config.toml
num_hidden_layers = 10
hidden_size = 160
num_attention_heads = 5
num_key_value_heads = 5
head_dim = 32
intermediate_size = 640
vocab_size = 2048
hidden_act = "relu"
norm = "layernorm"
norm_place = "pre"
norm_eps = 1e-05
positions = "learned"
qk_norm = true
attn_scale = 0.177
bias = "qkv"
tie_word_embeddings = false
parallel_block = false
extras = ["capped logits"]
init = "normal"
init_std_qkv = 0.0395
init_std_o = 0.00886
init_std_up = 0.0395
init_std_down = 0.00886
optimizer = "adamw"
learning_rate = 0.00317
lr_mult_qkv = 0.4
beta1 = 0.9
beta2 = 0.98
lr_head = 0.00957
warmup_steps = 422
schedule = "wsd"
decay_fraction = 0.47
decay_shape = "linear"
final_lr_fraction = 0.05
batch_tokens = 32768
max_seq_len = 512
doc_mask = true
train_tokens = 264700000
max_steps = 8079
dataset = "wikipedia_en"
MLP neurons of a small language model. Each row is named by its layer, matrix (up: input weights) and neuron, and shows model dimensions 16-111. Each number is 50 + 12 x the weight over its row's rms, rounded and kept within 0 to 99.
After each neuron's rows, "fires in" lists the words (lower case) most often at its 100 highest values on Wikipedia text that the model never trained on.

L4.up443:61 56 54 31 48 63 48 50 59 63 49 56 55 43 24 47 40 42 48 49 59 43 81 59 49 70 50 54 69 55 65 36 52 33 43 42 44 23 47 47 30 51 51 47 46 53 45 34 37 37 69 51 56 50 56 51 25 81 24 51 50 43 65 62 48 55 42 51 49 23 66 42 47 33 48 52 44 44 54 56 45 48 64 50 44 66 40 45 49 40 61 56 78 51 48 47
fires in: "i", "my", "you", "we"

L5.up108:54 55 56 38 36 59 45 32 39 48 42 73 66 48 29 59 60 54 41 19 37 55 47 69 72 60 50 50 46 45 40 62 37 62 44 60 32 54 38 24 36 35 65 61 47 67 61 58 45 48 50 48 56 44 35 69 53 64 24 45 55 59 48 64 42 42 18 52 58 23 73 58 47 29 47 48 53 65 60 56 49 46 57 68 56 65 48 50 50 57 42 58 31 48 41 31
fires in: "an", "arrested"

L4.up550:63 49 62 58 54 59 61 20 31 45 27 65 50 71 23 67 53 45 52 23 45 36 45 66 58 70 61 39 50 64 34 60 33 61 46 72 49 64 44 39 54 41 48 37 29 55 40 43 47 54 57 61 62 49 50 54 55 69 40 52 60 50 54 65 63 53 36 62 36 42 59 36 61 55 59 69 50 58 55 36 48 64 52 52 47 46 35 58 61 47 29 52 48 49 43 59
fires in: "three", "four", "two", "six", "five"

L6.up546:36 28 58 37 54 41 48 53 54 40 52 29 67 43 54 69 69 39 36 54 58 79 47 63 59 37 59 63 48 46 33 44 78 31 35 35 44 39 46 43 49 27 50 85 44 49 43 34 76 61 48 52 52 44 40 50 43 47 53 53 73 32 57 40 60 50 38 54 47 46 51 46 60 48 29 67 50 47 62 64 52 61 69 52 45 34 48 57 41 48 44 45 64 54 53 46
fires in: "film", "vocals", "series", "novel", "films"

L6.up268:50 60 63 57 36 48 56 56 59 58 38 50 47 54 53 50 75 57 42 27 58 56 58 35 32 38 75 44 43 56 53 27 66 65 31 56 44 61 69 45 48 53 48 29 66 52 52 34 70 47 61 50 22 40 44 48 40 68 37 53 62 37 36 76 37 38 41 57 58 49 43 42 66 51 40 50 52 56 70 49 22 36 57 55 52 61 42 58 46 47 46 54 69 63 40 48
fires in: "new", "news", "newport", "denmark"

L5.up45:41 55 55 36 42 48 43 57 54 57 42 58 46 33 63 72 87 58 51 49 52 75 57 56 56 53 42 47 40 36 70 58 32 72 41 52 33 45 31 41 52 36 41 25 35 67 53 42 58 58 65 29 58 32 49 39 30 60 44 79 53 44 73 47 53 35 40 78 63 61 62 48 41 59 61 46 44 55 58 32 37 42 43 50 55 40 58 58 59 49 38 72 39 64 67 55
fires in: "then", "and", "once", "even", "often"

L6.up580:69 54 64 50 52 33 50 33 45 48 48 43 69 65 59 62 64 40 57 43 62 51 56 55 47 57 69 41 42 48 36 50 66 57 31 58 76 28 53 40 34 41 34 48 28 50 36 57 69 62 50 45 38 60 55 63 34 56 38 47 68 54 48 67 38 50 58 63 52 35 52 45 40 49 39 29 41 45 69 51 66 46 43 43 51 39 46 35 56 44 67 47 56 29 36 46
fires in: "railway", "road", "railroads", "ahead", "rail"

L6.up592:62 38 60 39 38 49 40 44 54 50 34 39 55 47 61 73 49 50 30 53 51 54 48 70 56 50 68 27 33 63 44 49 33 60 46 58 40 36 33 22 42 43 56 54 72 45 68 57 60 41 70 51 48 56 40 59 45 50 45 53 58 48 67 51 47 32 41 66 51 68 72 56 60 38 63 45 31 44 41 43 51 48 82 62 64 46 19 58 57 49 40 51 30 54 67 58
fires in: "was", "liberal", "pen", "arrested"

L4.up459:70 53 59 53 40 40 44 62 47 55 53 59 64 51 41 24 56 24 43 60 54 60 24 66 51 55 78 29 43 45 43 52 51 57 54 49 43 32 34 49 23 41 55 37 49 42 61 24 44 35 67 55 67 51 54 66 49 54 51 60 74 44 61 49 36 42 29 54 34 46 41 24 56 52 42 50 30 53 46 64 49 66 47 65 73 46 42 60 55 51 56 46 50 47 41 52
fires in: "september", "august", "february", "may", "july", "january"